From a checkpoint of a small transformer trained on Wikipedia: LayerNorm before each block.
MLP neurons of a small language model. Each row is named by its layer, matrix (gate and up: input weights; down: output weights) and neuron, and shows model dimensions 32-95. Each number is 128 + 32 x the weight over its row's rms, rounded and kept within 0 to 255. A neuron's up and down rows have the sign that makes its largest values positive.
After each neuron's rows, "fires after" lists the tokens most often just before its 100 highest values on Wikipedia text that the model never trained on. A number after a token or word is its count.

L3.gate252 [149 122 122  85 134 186 153 177 112 170  80 146 106 142 112 159 170 147  88 129  57 150 114 124 122 153 133 192 157 156 132 130 176 116 142  98  90 176  51 156 184 110  93 113  88 174  56 156 179 118  93 141 102 101  80 154 133  80 132 149 117 165 148  99]
L3.up252 [124 171 171 176  90 182 160  97 148 102  99  94 114 106 121 138 165  83 142  78  84 122 157 134 154 141 142 147 102 135 139 136 150 138 161 101 105 142 122 151 158 136 141  99 177  97 141  81 126 149 191 151 175  90 168 116 122 181 149 155 115  66 167 143]
L3.down252 [ 71 147 119 149 136 126 158  72 113 107 108 127  90 132 181 156 155 103 164 156 109 131 119 104 104  86 137 128 173 135 114 171 189 124 164 108 150 100 178  74 148 112  89  84 133 155 180 193 139 185 170 108 100 118 148 107  64 126 109 119  87  94 107 141]
fires after: " |" 60, "," 8

L8.gate144 [ 96 143 105  64 155 151 111 166 141 111  97 130  78 145 132 148 147 184 120 112 104 110 200 136 102 111 123 106 123 124 113  76  91  97 124 150  94 142  77 132 119 188 135 129  89  80 118 149 112  99 155 143 159 147 109 117 154 139 123  78  99 125 110 159]
L8.up144 [ 68 138 111 110 102 120 138  87 118 160 157  83 156  89 144 120 128 148  93  75 102 157 155  92 118 206 122 160  90  82 136 119 132 180 108 156 114 157 132 159  98 142 144 122 133 139 145 121 145 116 126  93 156 141 146 143 129 106 199  88 121 109  50  93]
L8.down144 [126 120  90 139 171 129 123 116  83  72  93 132  75 107  95 151 177 125 140 120 120 132 124 121 167 114 151 170  89 179 152 122 136  85  77 117 103 137 152 105  88 114 180 129 145 145 160  99 116 108  63 119  91 151 133 139 102 131 181 117 136 137 203 131]
fires after: ")\n" 19, "\n" 18, " is" 9, " W" 6, ")" 5, " /" 4

L5.gate279 [162 136 139 137 125 166 146 173 159  98  86 160  73 117  84  80 153 100 136 127 141  76 115 112 141 159 138  97 122  89 132 136 188 130 157  89 114 146 110 115 132 121 153 162 113 158 116 145 106 122 138  97 152 143 134 147 159 146 127  68 148 141  98 113]
L5.up279 [109  98 160 130 126 155 187 117 159 108 129 196 130 115 181  91 169 151 121  41 169  78 120  77  93 108 181 126  73 150 142 151 167  89 114  78 125 112 125 136 145 125  92  74 126 177 182 148 166 112 205 156 104 178 109 143 109 144 171  64 153 196 145 102]
L5.down279 [181 196 126 191  90 153 143  77 163 178  96  91 145 120 128 128  91 143  74 146 131  89 105  87 124 146 147 102 126 140 170 114 169 101  59 168 139 128 133 201 120 119 125 102 156 117 152 159  64  82 118 100 127 141 132 182 160 109 142 123  90  97 121 131]
fires after: " c" 17, "ic" 9, " L" 9, "ill" 8, " P" 8, " C" 7

L3.gate51 [174 120 127  88  96  78  94 155 114 170  96 149 124 124 176 120 103 118 128 136 148  16  97 115 110 168 109 188 149 130 156 177 142  98 148 150 127 108  66  95 154 104 101  90 118  87 200 158 105 160 162  96  83 123  63 145 141 186 107 127 127 134 138 131]
L3.up51 [161 136 183 121 158 141 139 190 127 166 129  87 102 138 128  89 157 115 197 122  75 106 140  62 102 169 123 165 145 119 123 108 109 123 145 124 159  68 115 127 140 165 133 138  90  83  78 201 181 116 194 133 139 114 154 115  63 188 121 142 140 144 133 147]
L3.down51 [111 167 128  82 156 114  95 168  68 128  82 130 132 151 125 122 125  90 105 154  97  65 149 153 107  70 126 146 154 162 139  58 162 139 136 151 115 120  61 109 162 120  93  93 119 128 154 179  79  91 111 153 110 110 163 113 148  76  78 100 209 133 160 139]
fires after: " l" 16, " L" 14, " C" 12, " d" 10, " qu" 7, " do" 6

L5.gate44 [120 132 111 167 121 112  98 133 115 118 164 159  76 170 139 139 149 111 157  97 174 128 119 138 119 114 111 138  90 131  73 154 160 115 160 196 190 152 119 166 150 117 111 153  39 163 126 133 112 162 115 174 147 175 153 116 114 140 227  88  92 116  99 123]
L5.up44 [ 75 160 156 165  84 120 112  75  85 115 161 130  92 154 169  92 165 114 101 154 158  81 136 114 130 130  99 123 148 119 145 122 140  66 119 149 160 141 151 140  96 146 144 142  75 164 115 151 145 114  75 188 137 140  90  59 140 106 125 130 146 140 121 130]
L5.down44 [178 205 155 131 122 196 107 120  96  90 101 126 124 151 182  95 111 163 112 143  77 134 132 143  63  86 131  77 172 129 155 118 134 132  85 151 122 122 109  77 140 136 161 107 100 147 144  93  95 113 113 115 132 106 173 110 154  91  94 159 171  98 136 156]
fires after: " M" 20, " P" 12, " V" 9, " F" 7, "r" 6, " cons" 6

L3.gate22 [ 99 158 150 137 115 126 141 118  93 101 184 142 145 126 107 161 129 126 163  49 151  60 122 181 118  95 135 116 135 153 133 179 110  90 145  90 185 130 109 150 113 165 111 124 132 149 138  87 158 199 131 106 135 157 108 128 158 104  95  97 124 111 120 115]
L3.up22 [143 193 166 155 168 137 100 110 101 163 139 130  79 158  78  94 104  97 126 181 120 147 103 127 117 104  88 155 133 138 140 147 145 144 172 145 130 213 151 150 116 107 108 106 111 115  99 180 178 104 158 165 107 175 135 176  93 141 121 122 149 130 136  63]
L3.down22 [173  85  76 109  95 137 154 182 176 100  84 171  97 171  96 139 165 144 145 120 157 116 165  93 118 130 168 112  68 103 149 168 106 171 146 151 124 124 124 179  84  94 130 142 119  96 103  53 166 154 113 132 157 142 142  89 187 107 175 180 106 134 102  89]
fires after: "A" 27, " N" 15, "C" 13, " J" 6, " \"" 6

L6.gate18 [114 157 129 111  54  78 111 107 171 139  94 140 127 181  93 126 124 149 171  89 178 103 169  98 103 120 123  70 160 115 147  74  84 144 126 149 194 163 129 105 165 149 124  99 113 136 115  99 104 163 144 181 100 131 137 156  84 109  66 123 132 107 149 115]
L6.up18 [134 135 158 145 110 141  77 185 137 130 130  89 111  59 119 163  91 146 137 109 184 126  62 144 107 112 126  72 114 165 148 142  74 119 146  91 138 157 150  99 169 133 112 132 134 120  87 107 126 159 142 148  87 135 147 136 144 190 128 145 104 121 170 100]
L6.down18 [121 150  81 139 147 157 157 146  82 167 127 175 123  87 184 147 158 175 103 143 114 174  78 191 141  85  93 124  92 201 141 151 163 124  83 136  65  94 114 138 132 127 139 105 114 113  63 126 142 120 170  86  81 173 102  95 150  87 158 124 134 113 135 164]
fires after: " c" 18, "B" 12, "C" 11, " C" 11, "D" 8, "c" 7

L3.gate17 [124 133 110 123 165  94 100 170 132 159 136 128  98 175  81 220 119 104  52  92 166 120 167 128 136 113 109 115 166  91 162 143  41 150 129 125  92 108 113  90 153 124 165 131 128 106 174 133  62 140  98  66 135 159 189  58 169 136 168 140  98  93 108 130]
L3.up17 [140 134 209 102 111  95 121  95 189 156 110  83 115 138 167 103  88 103 163 148 104  65 187 159 122 113 111 149 117  76 167 188  89  82  68 154 140 113 100 149 121 144 114  99 118 167  86 178 105 177 122 194 136 180 124  90 158 155 119 136 123 172  96 177]
L3.down17 [148 199  75 131  98 198 101  65 113  78 116 153 119 116 116 138  74  92 130 143 143 104 128 100 129 124 159  87 117  93 169  71 182 137 107 150 145 112 159 137  91 150 166 124 117 146 142 154 124 128  52  92 103 133 165  94 119 128 120 103 143 101 153 161]
fires after: " F" 21, " comp" 14, " f" 10, " V" 8, " L" 5, "F" 5

L8.gate347 [104 114 137 148 125 185 102  88 181  95 154  50 115  86 158  46 122 111 148  96 183 100 144 141 130  76 115 118 111 137  86 144 113 111 149 211  57 160 120 124 101 168 157 149 106 172 179 126 172 162 115  99 158 197 144 112 150 104 141  71 151 131 120  92]
L8.up347 [141 125  96 111 146 181 121 144 104 150 104 157 109  91 109 106  67 156 144 141  98 107  90 115 190 118 144 101 114  92 122 112 162 106 160 110  64 157 113 141 139 129 127 161  89 163  88 116 178 140 187  92 101 171 116 122  96 159 109 144  72 143  76  92]
L8.down347 [134 142 100 149 142  84 138 105  88 122 112 125 221 153  93 110 212 121  98 160  91 153 200 106 146 176  86 102 132  77 101  54 119  84 118 138 179 151 148 109 130 105 140  56 166 142 103 124 147 131  85 110 159 172 132 175 147 102 140  89 171 129  75 127]
fires after: " the" 36, " P" 9, " in" 8, "-" 4, " (" 4

L5.gate219 [ 86 120 105 133 124  95  68  87 119 148 119 141 178 127 116  74 127 157 136 106 176 131 119 136 103 167  51  95  96 158 124 114 152 175 151 151 112 104 138  90 109 195 138 117 158 148 102 131 138 148 116  77 113  96 142 114  48  59 113 118 128 140 203 115]
L5.up219 [ 88 124 182 153 124 133 148  85  40 110 147  97  73 111 163 151 148  88 123 128  90  97 106 147 105 189 126  96 150 111 140  81 118 138 143  94 122 107 149 124 130  93 165  79 159 148 170 180  95 159 133 136  54  81 185 169 143  78 136 137 152 150 110 106]
L5.down219 [148  77  95  96 106  88 110 160 146 194 148 135 175 165 146 126 111 115 110 130 111 112 195 108 158 140 131 128 148 156 106 132 113  54 126 138 144 139 183 163 143 100  95 161  90 154  84  86 108 132 125  67 129  77  83 159  67 181 145  48 100  60 128 136]
fires after: "b" 28, "ra" 8, " b" 7, "ü" 4, "g" 4

L5.gate328 [107 182 167  94 140  62 116 103 131 172 147 128  92  94  95  87 176 126 111 134 165 152 127 127 159 138 100  97 132 141 115 101 123 217 155 194 138 129 149 117  87  90 145  96 181 176  46 136 133  82 118 151 191  88 108 163 144 145  71  60 113 141 130 149]
L5.up328 [167 110 136 119 108 126 160 128 106 147 125 140 147 157 149  51 111 148 152 130 132 120 131 154 180 213 111  72 122 100 127 141 147 114 165 126  96 152 108  66 146 115 104  39 157 107 145 137 156 158 126 111 137 148 133  92  93 168 139 121  82 107  89 127]
L5.down328 [158 111 139 123 174 104  66 155 140 129 132 147  87 146 158 115 120 153 154 122 117 108 118  95 132 109 108 154 176 143  99 122 146  61 156 174 136  89  85 149 147 122  86 159 143 142  91 132  82 134 162  69 157 114 120 156 152 159 104 125  64 135  84 139]
fires after: " B" 44, " Bar" 11, " C" 6, " Ind" 5, " b" 4, "b" 4

L3.gate274 [ 43 104 194  94  59 134 123 162 124  75 153 166 168 132 140 131 136 152  96 113 140 124 172  62 113 101 128 149 127 175 144 150 132 145 176  92 118 183 119 147 115  86 135 144 180 120 170 194 139  98 209  92 135 151  96 162 125 167  72 126 167 104 168 138]
L3.up274 [112 189 184  91  98 174  90 104 139 136 129 112 182 131 131 144  95 126 107 161  92 141 123 134  82 141 133 102 107 135 150 179  94 149 124 155 136 164  90 114 153 117 104  73 158 114 105 162 104 146 165  95 101 114 147 121 109  93  84  69 120 124  91 142]
L3.down274 [138 200 126 148 112 155  96 107 141 101 136  64 145 151 160 151 121  59 136 135 125  71  70 172 152 133 168  90 160  91 153  90 165 152  94 161 154 119 126 110 171 139  93 103 130  74  94 142 141 149 109 124  96 184 143  95 133 120 132 195 156 105 159 136]
fires after: " H" 29, " C" 21, " h" 9, " d" 4

L3.gate215 [113 102 113 152 128 145 157 161 153  97 168 163 175 158  91  96 164 140 163 137 152 128 184 149 134 128 113 154 113 126 171 103 124 114 167 102 102 150 117 154 109 129 133  97  70 111  86 196  94  85 145 131 107 128 117 138 104  96 145  79 173  59 113  81]
L3.up215 [ 93 114  94 122 118  97 149 109 112 174 173 155 112  90 151  87  73 127 148 123  53 116 139  65 137 168 158 178 111  58 173 132 114 200 102 165 117 131 158 127 163  80 158  84 148 170 122 128 147 194 108 184 168 111 181 106 129 170 108 105  97 128 131 141]
L3.down215 [ 84 116 168 147 101 104 176 120 100  63  87 116  93 149 124 175 132 126 114  62 167 187 113 162 147  68 114 157 131 161  72 171 113 158 160 167 143 111 140 164  89  99 110 119 135 104 175 197 106  87  87 144 174 108 161 105 125 121  80 112 145 163 119 135]
fires after: "\n" 15, "0" 12, ")\n" 11, "ST" 9, " mi" 6, "one" 5

L6.gate384 [105  92 160 102 218 100 128 191 147 114 170 149 103 147 104 186 167 176 132 139 119 199 102 158 200 144 128 135 101 118 114 113 149 117 132  90  77 135 173 117 149  95  98 166 121 124  61 162 188 103  89  90 168 117  91 151  82 104  84 132 176  94 116  67]
L6.up384 [144 106 150 111  82 111 169 134 127 167  98 142 178  74 119  86 133 132  39 160 144 169  68  71 158 112 184 123 154 139 133 116  94 127 127 165  97 173  80  95 131 132 102 100  63 135 131  87  45 140  59 163 135  69 191 154 128 146  68  95  98 126  55 114]
L6.down384 [111 119  22  94 168 142 160 162 139 113 126 153 183 184  78 153 107 101 149 104  77 121 119  84 167 114 131 120 161 108 195 197 135 116 107  60 147 154 136 130 161 163 120 117 153 144  83 116 191 142 140 125 154 122 154 140 147  98 161 107  72  88 144 133]
fires after: "0" 15, "2" 12, "9" 12, "5" 7, "7" 6

L3.gate235 [ 95 124 134 126 118 141 107  78  81 120  63 191  73  99  90 129 144 119 143  69 125 109 102 152  91 155  92  70 132 148 153  98 117 175 125 136 175 113 143  99 154 108 119 139  84 185 109 125 164 120 165 125 102 149  96 153 149 108 110 107 156 189 107 140]
L3.up235 [ 83 143 122 140 137 100 171 118 161 131  99 123 113 110 120  63 116 144 106 132 144 101 150 111  86 121 140 167 146 143 122 135 146 172 101 150 162  97 145  60 175 219  84 124  93 103 129 144 167 161 190 118 173 130  66 161 166 136 110 124 124 171 118  91]
L3.down235 [198 107 155  80 142 153  46 107 124 114 157 185  69 110 105 111 151  92 129  49 134  95 146 155 176 157 124 102 128 125 160  99  74 147 156 146 138 143 118 164  96 133 108 103 139 145 122 110 164 139 113 116 126  75 117 135 135 172 155 121 109  56 109 125]
fires after: " c" 23, "C" 18, " C" 12, "D" 8

L3.gate87 [115 139 123 132 140 140 137 122 115  93 101 173 129  90 106 125 125 202 164 118 150  84 138 137 128 157 131 175  95 146 116 140 139 138 126 151 143 162  96 155 153 104 100  99  80 130 171 154  39 116 106  84 221 178  79 103 147 100  83 152 129 107 120 132]
L3.up87 [103 142 116 139 107 111 174 155 170 119 176 165 144 158 128 116 126  90  68 136 136 151 128 152 106 116  75 107 116 116 148 157  98 122 107 132 127  85 141 108 132 142  94 149 153 126 135 148 128  97 132 104  98 180 136  63  94  96 112 121 192 104 128 131]
L3.down87 [154 134  81 169 121 181 118 147  41 102  41 135 105  58  85 166 129 185 139 128 169 170 136 131 141 171 129 154 140 150 116 122 102 101 132 137 137  89 110 126 107 112  91  87 161 104 166 147 122 154 122 136 170 101  99 171 166 129 113 129  97  93  88 138]
fires after: " C" 22, "c" 12, "l" 8, " c" 7, "r" 6, " car" 6

L3.gate175 [132  55 130 168 105  97 153 137 117 118 148  94 157 103 120 148 149 150 146 122 106 133  59  99  98  59 137 179 119 151 135 139  58 138 103 142 140 102 186 120 118 128  92 109 111 133 168 196 108 156 132 129 145 151 138 100 116  88 164 112 172 139 153 103]
L3.up175 [122 142 106 202 171  99 105 119 119 128 139 155 141 102 122 141 125 116 138 112 116 114  96  92  70 130  62 191 121 137 117  76 133 156  96 167 121 170 142 160 111 145 106 104 150 127 184 111 141 146 173 185 158 155 118 107 141  77 145 111 168 156 161  45]
L3.down175 [200 118 148 104 138 120 125 108 115 186 116 140 139 135 108 116 170 202 100 125 145 124  51 165 146  94 149 143 156  65  85 133 118 162  94  64 195  97 108 149 129 115 148  69 187  98 143 154 114 157 186  95 130  74  79 146  86 116 124 122 110 166  97 141]
fires after: " " 66, " May" 4

L6.gate82 [125 135 139 113 153 107  88  97 146 177  79 161  87 128 166 155 128  85 107 120 141  78 105 156  88 104 185 140  91 128 143 147 120 123 162 138 110 121  76 146 131  99 138 140  81 142 163 100 146  90 124 182  82 171 136 173 159  75 112  60  77  52 111 135]
L6.up82 [139 137  79 137  57 110 145  94 145 115 166 171 120 160 168 111  90 157 106 165 145 148  80  70 115 166 121 142 159 131 151 161 135 110 116 154 115 122  99 135 120 164 138 132  71 143 142 199 147 158 143 131  65 168 178 147 164 139 150  83 112 185 104 147]
L6.down82 [117 124 156  99 153 111 139 155 116 117 118  65 135 131 121 195  80 108 126 110 149 113 185 124  72 149 105 153 178 133 155 145 149 123 159 142  83 117 158 129 131 102 117 139 144 185 138 101 120 144  60 146 171 157 121  85 131 126 139 189 138  86 119 149]
fires after: " O" 30, "I" 14, " L" 5, " G" 5, "re" 4, "é" 4

L3.gate282 [144 122  83 168 128 138 125 104  49 139 154 125  86 157  97 136 122 143  85 116 191 143 110 124 119 153 109 161 170 109 150 143  93 194 136 102 166  95 130  86 155 105 183 150  99 101 120 144 132  91 134 112 162  82 148 196 113 160 125  90 168 122 171 113]
L3.up282 [102 157 186 111 111 130 191 166 107 127 143 142  94 114 104 113 184 102  94 156 181 198 140 161  99 125 128 160  90 104 131 113 108  92 123 118 155 131  99 121 150 193  96  99  88 117 117 123 106 152  99 112 161 120 122 149 118 163 124  84 220 215 102 130]
L3.down282 [138 175 147  89 152 153 118 147 122 121 129 168 120  86  91  80 111 142 126 169 143 124 174 145 132 160 146 129  98 105  67 179 105 122 161 154 186 112 140 156  99  87 144 188 119 154  95 149 155 199 112  81 111 175 175 129  74 155 152 142 152  91 146 112]
fires after: "9" 25, "C" 24, " B" 12, " C" 9, " T" 8

L8.gate426 [ 94 106  75 177 130 126 164  91 147 143 118 161  79 107 172 145 115 152 131  85 164 133 121 175 115 119 100 166 105 150  72 160  61  83 157  78  78 126  92 162 148 103 128 164 166 134 149 120 103 103 123 160 138 144  97 102 176 145 153  96 149  99 166 153]
L8.up426 [162 111 200 172  81 182 177  58 102 112 118 164 158 156 136 122 112 135  70 138 143 161 142  99  88 159 140 146 125  89  79  88 132 124  81 104  97  97 131 140 128 158 165 104 127 120 136  92 144 140 157 190 196 185 114 101 104 120 110 127 216 165 157  86]
L8.down426 [113 139 118 135 140 112 132 171 125 167 155 109 198 135 110 103 100  68 156  82  95  89 142 147  97 101 226 125  87 146 172 149 116 135 165 156  95  97 116 133 155 134 183 143 114 141 156 154 154 146 129  97  90  25 121 179 120 108  81 224  56 117 169 199]
fires after: "|" 18, " |" 16, "-" 9, " Total" 5, " " 5, "on" 4

L3.gate20 [148 138 147 134  87 147 123  89  92 144  65 139 125 102 136 162 126 107 123  91 114  96 140 126 111 132  87 167 141  95  90 108 202  85  75 163 115  90 186 198 142 134 171 128 101 150 113 105 138 155 159 176 111 130 120 112 204 172 188  98  81 136 147 127]
L3.up20 [108 144 106 110 175 140  75 163 155 171  96 148 155  93 119 186 107 128 118 132 116 182  96 148 135 130 113 183  91 100 124 111 146 168 110 211 158 107 117  94 110 123  74 148 137 149 166  95 121 153 201 169 150  71 159  92 138 139 136 139  88 102 106 118]
L3.down20 [150 118 158 117 150 134 138 141 133 140 155 107 100 178 155 111 148 134 192 139 177 145  93 127 137 102 147 155 190  88 167 165 136 170 113 171 207  83 107  85 167  94 101  82  86  81 180 105  98 160 147  90 151 120 130 147 140  77  64 129 160 148 107 149]
fires after: "." 23, " " 18, " b" 13, " K" 11, " J" 6, "e" 5

L3.gate249 [131 139 168 144 100 101 119  75 104 112  36  82  79 176 120 179 130 144 141 162 106 158 132 124 132  91 147 110 202 134 121 122 109 149 194 110 105 116 162 131 135 107  55 135 108 115 184 136 161 118 108 130  30 120 159 122 127 164 129 123 130 110 131 150]
L3.up249 [171  88 107 192 136 122 135 184 119 145 159 151  85 148 140 105 105  56 124  85 150  79 138 133  74 129 124 150 116  98 151 184 102 116 101 111 173 137 100 144 173 111 135 175 136 181 152 128 149 131 147 128  78 116 125 161 126 147  47 118  65 160  99 158]
L3.down249 [157 177 118  72 111 147  98 141 183 161  55 149 202 168  97  97 134 171  94 120 120 128 166 143 124 122 123  91 112 118 151 113 109 125 174  75 126 103 142 162 125 172 162 133 176 138 102  92 134 120  79 190 148 124 124  99 230  55 206 123 133 166 175  88]
fires after: " C" 31, "C" 18, " G" 18

L3.gate177 [ 90  91 139  93 162 127 172 112  29 139 149 138  91 114 159 124 155 134 181 130 226 114  81 122 142 123 175 153 120 160 102 115 129 165 152 166 101 103  90  99 131 146 134 182 160 119  89 114 129 148 120  98 115 112 117 147  91  91 125 154 109  97 183 139]
L3.up177 [101 140 151  75 194 157 169 161 118 139 125 124 113 129 110 113 161 167 160 156 143 143 113  98 103 142 126 141  81 143 100 149 140 109 151 109 148 142 108 144 149 117 125 120 195 111  99 151 135 149 139  92 119  64  92 154 100 145 105 110 110 139 191 114]
L3.down177 [105 157 146  36 165 144 100 113 102 153  79 188 137 152  98  77 144  75 162 172 156 144 150 159 123  87  46 147 182 129 113 120 100 138 113  86 134 136 146 114 160 131 154 112  76 114 147 159 131  88 139 145 158 114 100  96 124 177 172 108 159  92 131 118]
fires after: " c" 18, " D" 11, " d" 9, "st" 5, "c" 5, " C" 4

L5.gate194 [145 120 145 104 133 112 117 176 123 100 169 147  73 161 116 119 170 119 129  79 152 115  72 162  52 122 125 151 121 155 132 172 118  99  94 141  87 146 179  67 108 134 124 165 147 138  77 131 132 165 130 121 109 152 103 168 140 113 124 120 122 113  93 136]
L5.up194 [ 94 102 167 141 160 138 111 147 148 110 141 164  95 113 201 132 184 169  88 149 102 103 168  93 140 115 156 110 152 116 148 114 157  63 201 134 161 164 120  89  56 117 125 131 111 152 131 112 173 155 130 158  90 188 147  90 121 145 102 102  81 129 145 144]
L5.down194 [133 146 133 172 141 178 176  81  96 143 123 183 145 138 181 167 193 101 121 166 112 113 154  96 177 139 121  86  88 137 112 104 114  81  82 145 110 130 152 141 150 172  72  80  75 155 219  76 109 106 133 186 129 154 122  65 118 133 114 186  88 157 116 127]
fires after: " |\n" 24, "0" 12, " (" 7, "Ch" 6, "-" 5, " h" 4

L6.gate391 [139 125 113  99 141 144 116 131 120 151 144  89  85 141 113 148  87 101 124 125 106  96  95 154 166 151 119  90 119 133 124 193 167 135 184 118  69 160 160 170 101 162 184 119 119 108 134 123 200 109  79 120 124 117  95 125 113 131 155 104 186  80 114 105]
L6.up391 [192 136 178 132 159 104 151  94 135 113 121 100 136 150 117 109 150 160 146 136 151 144 143 191 152 110  79 134 138  85 146 117 139  79 149  59  56 100 155 129 175 190 156 169 109 114 111  81 176 166 108  96 157 155  97  97 203 178 145  85 126 120 124  99]
L6.down391 [149  93 101 117 177 127 167 165 146 171 115 153 156 162 140  67  44 113 182  70 139 138 118 115 145  68  93 188 145  96 156 110  87  55 147 153 132 171 132 144 125  88 128 110 185 172  85 170 141 117 142 134 124 122 126 116 120 169 128 110  76 106 132 139]
fires after: " Man" 16, "un" 10, " Ben" 7, "on" 6, "in" 6, "n" 6

L5.gate276 [123 131 140 146 172  87 142  95 150 151 100  80  74 144 106 123 137 175  87 160 169 105  94 123 114  53 106  77 103 120 142 119 179 124 120 121 101 134 156  70  78 169  91 153 165 144 168 145 151 193 178 114 143 140  91 101  92 158 152 193 166  68  78 140]
L5.up276 [146 114  69  67 147 151  95 163  90 164 129 177 124 154 113 171  85 127 143 153 110 185 133 145 182 166  92 128 168 113  92 148 114 112  50 167 120 118 144 159 190 116 152 129  74  52 117 111 141 139 161 130 146 161 125 101 109 131 130 102  45 104  97 122]
L5.down276 [105 158  73 152 150 141  79 131 108 155 139 108 123  87 162 120  67 129 195 100 130  92 107 104 113 167 142 182 173 166 123  63  83 129 125 128 128 159  73 146 146  94 215 111 131 128 109 159 107  58 191 132 118 126 123 157 146 148 101  73 130 114 172 138]
fires after: " N" 34, "n" 25, "N" 5, "an" 5, "on" 5

L3.gate13 [167 105 180 179  48  81 131  88  74 167 108 168  99 142 153 136 102  92 106 104 126 110 168 153 130  96 103 135 168 178 124 143  73 142  73 109 161 178 125  83 141 101 119 170 111 175 150 101 184 120 139  98  98 100 172 111 195 135  68 119 136 124 156 136]
L3.up13 [118 121 164  83 122 103 133 158 128 110 101 196 110 148 147 122 133 113 122 103 114  73 148 188 107 152 134 121  95 129 113 128 102 119 103  90 164 152  70 146 175 138 143  77 128  65 103 128 216  33 161 148 121 107 130  90 128 114 100 135 166 105 180 141]
L3.down13 [ 56 147 134 127 190 135 151 161 128 129 153 123 157 104 112  95 117 139 124 105  99 130 110 195 143 146 166  87 109 149 143 129 113  93 117 143 177 119 163 176 101 122 130  86 135 106 127 110 100 125 144 128 131  88 129 166  66 140 160 114 119  88 179 115]
fires after: "A" 25, "S" 15, "R" 13, "F" 11, "C" 10

L3.gate394 [ 98  91  97 147 120 105 120 132 110 176 139 182  88 143 137 125 130 152 151 137 162  91  75 120 103 117  94 120 145 160 123 181  72 132 154 140  96 177  56  51 159 118 120 121 111 145 121 165  93  87 158 133 115 121 123  69 150 129 118 103 138 118 111 113]
L3.up394 [144 154 117 139 167 111 188 126 147 104 182  92 123 157  90 164  88 108 133 140 179 130 120 147 156 132  48  88 174 128  83 117  56 102 139 130  96 113  98 100 122 111  66 127  84 100 122 118 122 179 172 114 127 136 112 113  91 142 171  63 109 108  94 144]
L3.down394 [131 128 148 127 146 133 135 197 172  75  86 104 135 171 139  98 100 111 128  89  65 143 120  95 127  93 138  99 161 123  74  67  67 164 117 129 125 157  89 145 137 136 143 139 117 140 123 134  93 155 106  91 108 163 102 159 148 123 178 139  91 132 150 149]
fires after: " f" 16, " C" 9, " L" 9, "ro" 7, " O" 7, " c" 5

L8.gate396 [ 86 177 164 115  66 154  98 146 166 135 107 140 122 137 137 156 116  96 151 111 109 107 113 150  74 124 107 103 137 169 154 152 161 144 198 176  89 178 166 169 112 141 139 143 157  91 142 158 105  70 162 177 103 115 127  99  80 150  63  63 115  93  88  65]
L8.up396 [138 129 168 150 219 144 132  99 174 112 110 182  77 137 120 143 116 197 112 157 118  78 101  92 164 111 200 143  89 170 117 123 166 123 158  99 167 144 162 127 131 132  40 161 144 117  90 144  83 186 164 181 134 131 111 116  85 174 182 120 110 216 124 132]
L8.down396 [ 50 131 169 103 161  96 210  67 144  84 168 154  98 169 152 108 146 122 123 123 141 125 151 128  93  53 125 134 157 147 108 166 120 112  87 105  96 120 100 139 149  64 142 202 112 126 115  87 102 133 180 134 205 117 147 177 119  90 140 129  91 164 163 161]
fires after: " (" 15, "0" 15, "q" 8, " W" 7, " S" 5, "+" 4

L5.gate446 [119  99 119 131 163 119 160 124  99 104  87 160 137 165 101 131 119 132 167 110 128  96 106 116 125 155 140 122 179 184 153 163  70  63 107 105 149 154 147 122 126 160 135 132  71 155 129 150 152 122 129 127  46 125 122  97 114 107 161 164 124  87 114 128]
L5.up446 [115 174 138 113  97 107 132  70 115 152 123 124  88 108 115 127 201 159 171 130 119 148 111  80 177 151 169 106 117 154 142 103  62 155 106 174 109  82 154 196 169 115 101 116 144 123 131 166 114 110 166 138 143 116 163 142  66 121 106 109 170 134 157 122]
L5.down446 [142  96  86 141 134 133 161 100 175 155 131 141 116 141 195 174 163 157 107 149 110 162 158 129 181 127 139  92  64 145 156 183 106 185 123  79 158 120 149  97 137 145  74  81 132 105  90 125 191 155 110 154 110 164  94 111 127 116 177 189  99 153 124  75]
fires after: "." 25, " |" 19, "Th" 5, "," 5, " th" 4

L5.gate41 [142 130 186 107 128 114 142 151 174 124 162  84 186 192 148 178 105 166 191 131 155 134 100 104 121 113 161 131 145 119 126  83 174 152 140 110  60 149 162 137  81 187  62 144 125 158 125 162 160  61  83 142  92 182  87 158 159  66 162 109 159 140 147 113]
L5.up41 [138 129  89 165 129 137 140 147  86 139 144 142 108  82 171 108  60 111 198 119 149  67  71 152  89 122 120 161 109 171 160 128 107 179  34 112 180 160 158  78 137 103 115 108 134 141 175 113 140 168 139 179 121  92 159  90  92 134 127 110 215 165 114 127]
L5.down41 [ 86 163 151 174 172 131 113 153 113 148 147  87 112  96 189 124 160 113 153 115 128 148 141 151 108 110  97 131 165 127 139 162  74 154 141  85 125 131 121  55 215  83 136 157  53 138 120  76 110 112  96 110 127 170 135 108 148 130 200 146  99 110 156 144]
fires after: " K" 39, " W" 21, " C" 7, "K" 5, " Mar" 4, " w" 4

L3.gate98 [141 110 119 114 154 100 112 152 105 195  85 112 119 117  76 163 117 128 101 132 153 125 152  93 127  70 170 116 158 150 167 150 157  46 124  87 124 127 153 120 145 210  85 100  93  59 113 140 147 166 109  96 133 181 181 151 148 145 154 114 112 178  68  81]
L3.up98 [140 180 113 154 116  63  85 148 126 105  63  76 150 124 114  50 132 102 156 104 133 144 188 131 160 158 163 119 160 113 124 119 128 150 125  77 127 169 140 114 182 111 154 101 108 123 148 123  65 189  97 141 158 128 118 116 110 158 145  96 126  96 112 115]
L3.down98 [ 99 120 135 119 209 139 145 131 166 115 125 137  99 115  93 160 116 130 136 122  91 163 102 178 203 130 146 142 143 101 185 127  91 124 120 158 107 118 124 153 140 151 105 172 150 146 136 106 125  91 105 115 144 142 150 154 183  42 133 144  96 204  80 148]
fires after: "idd" 15, "0" 13, " m" 9, "7" 5, "4" 4, " four" 4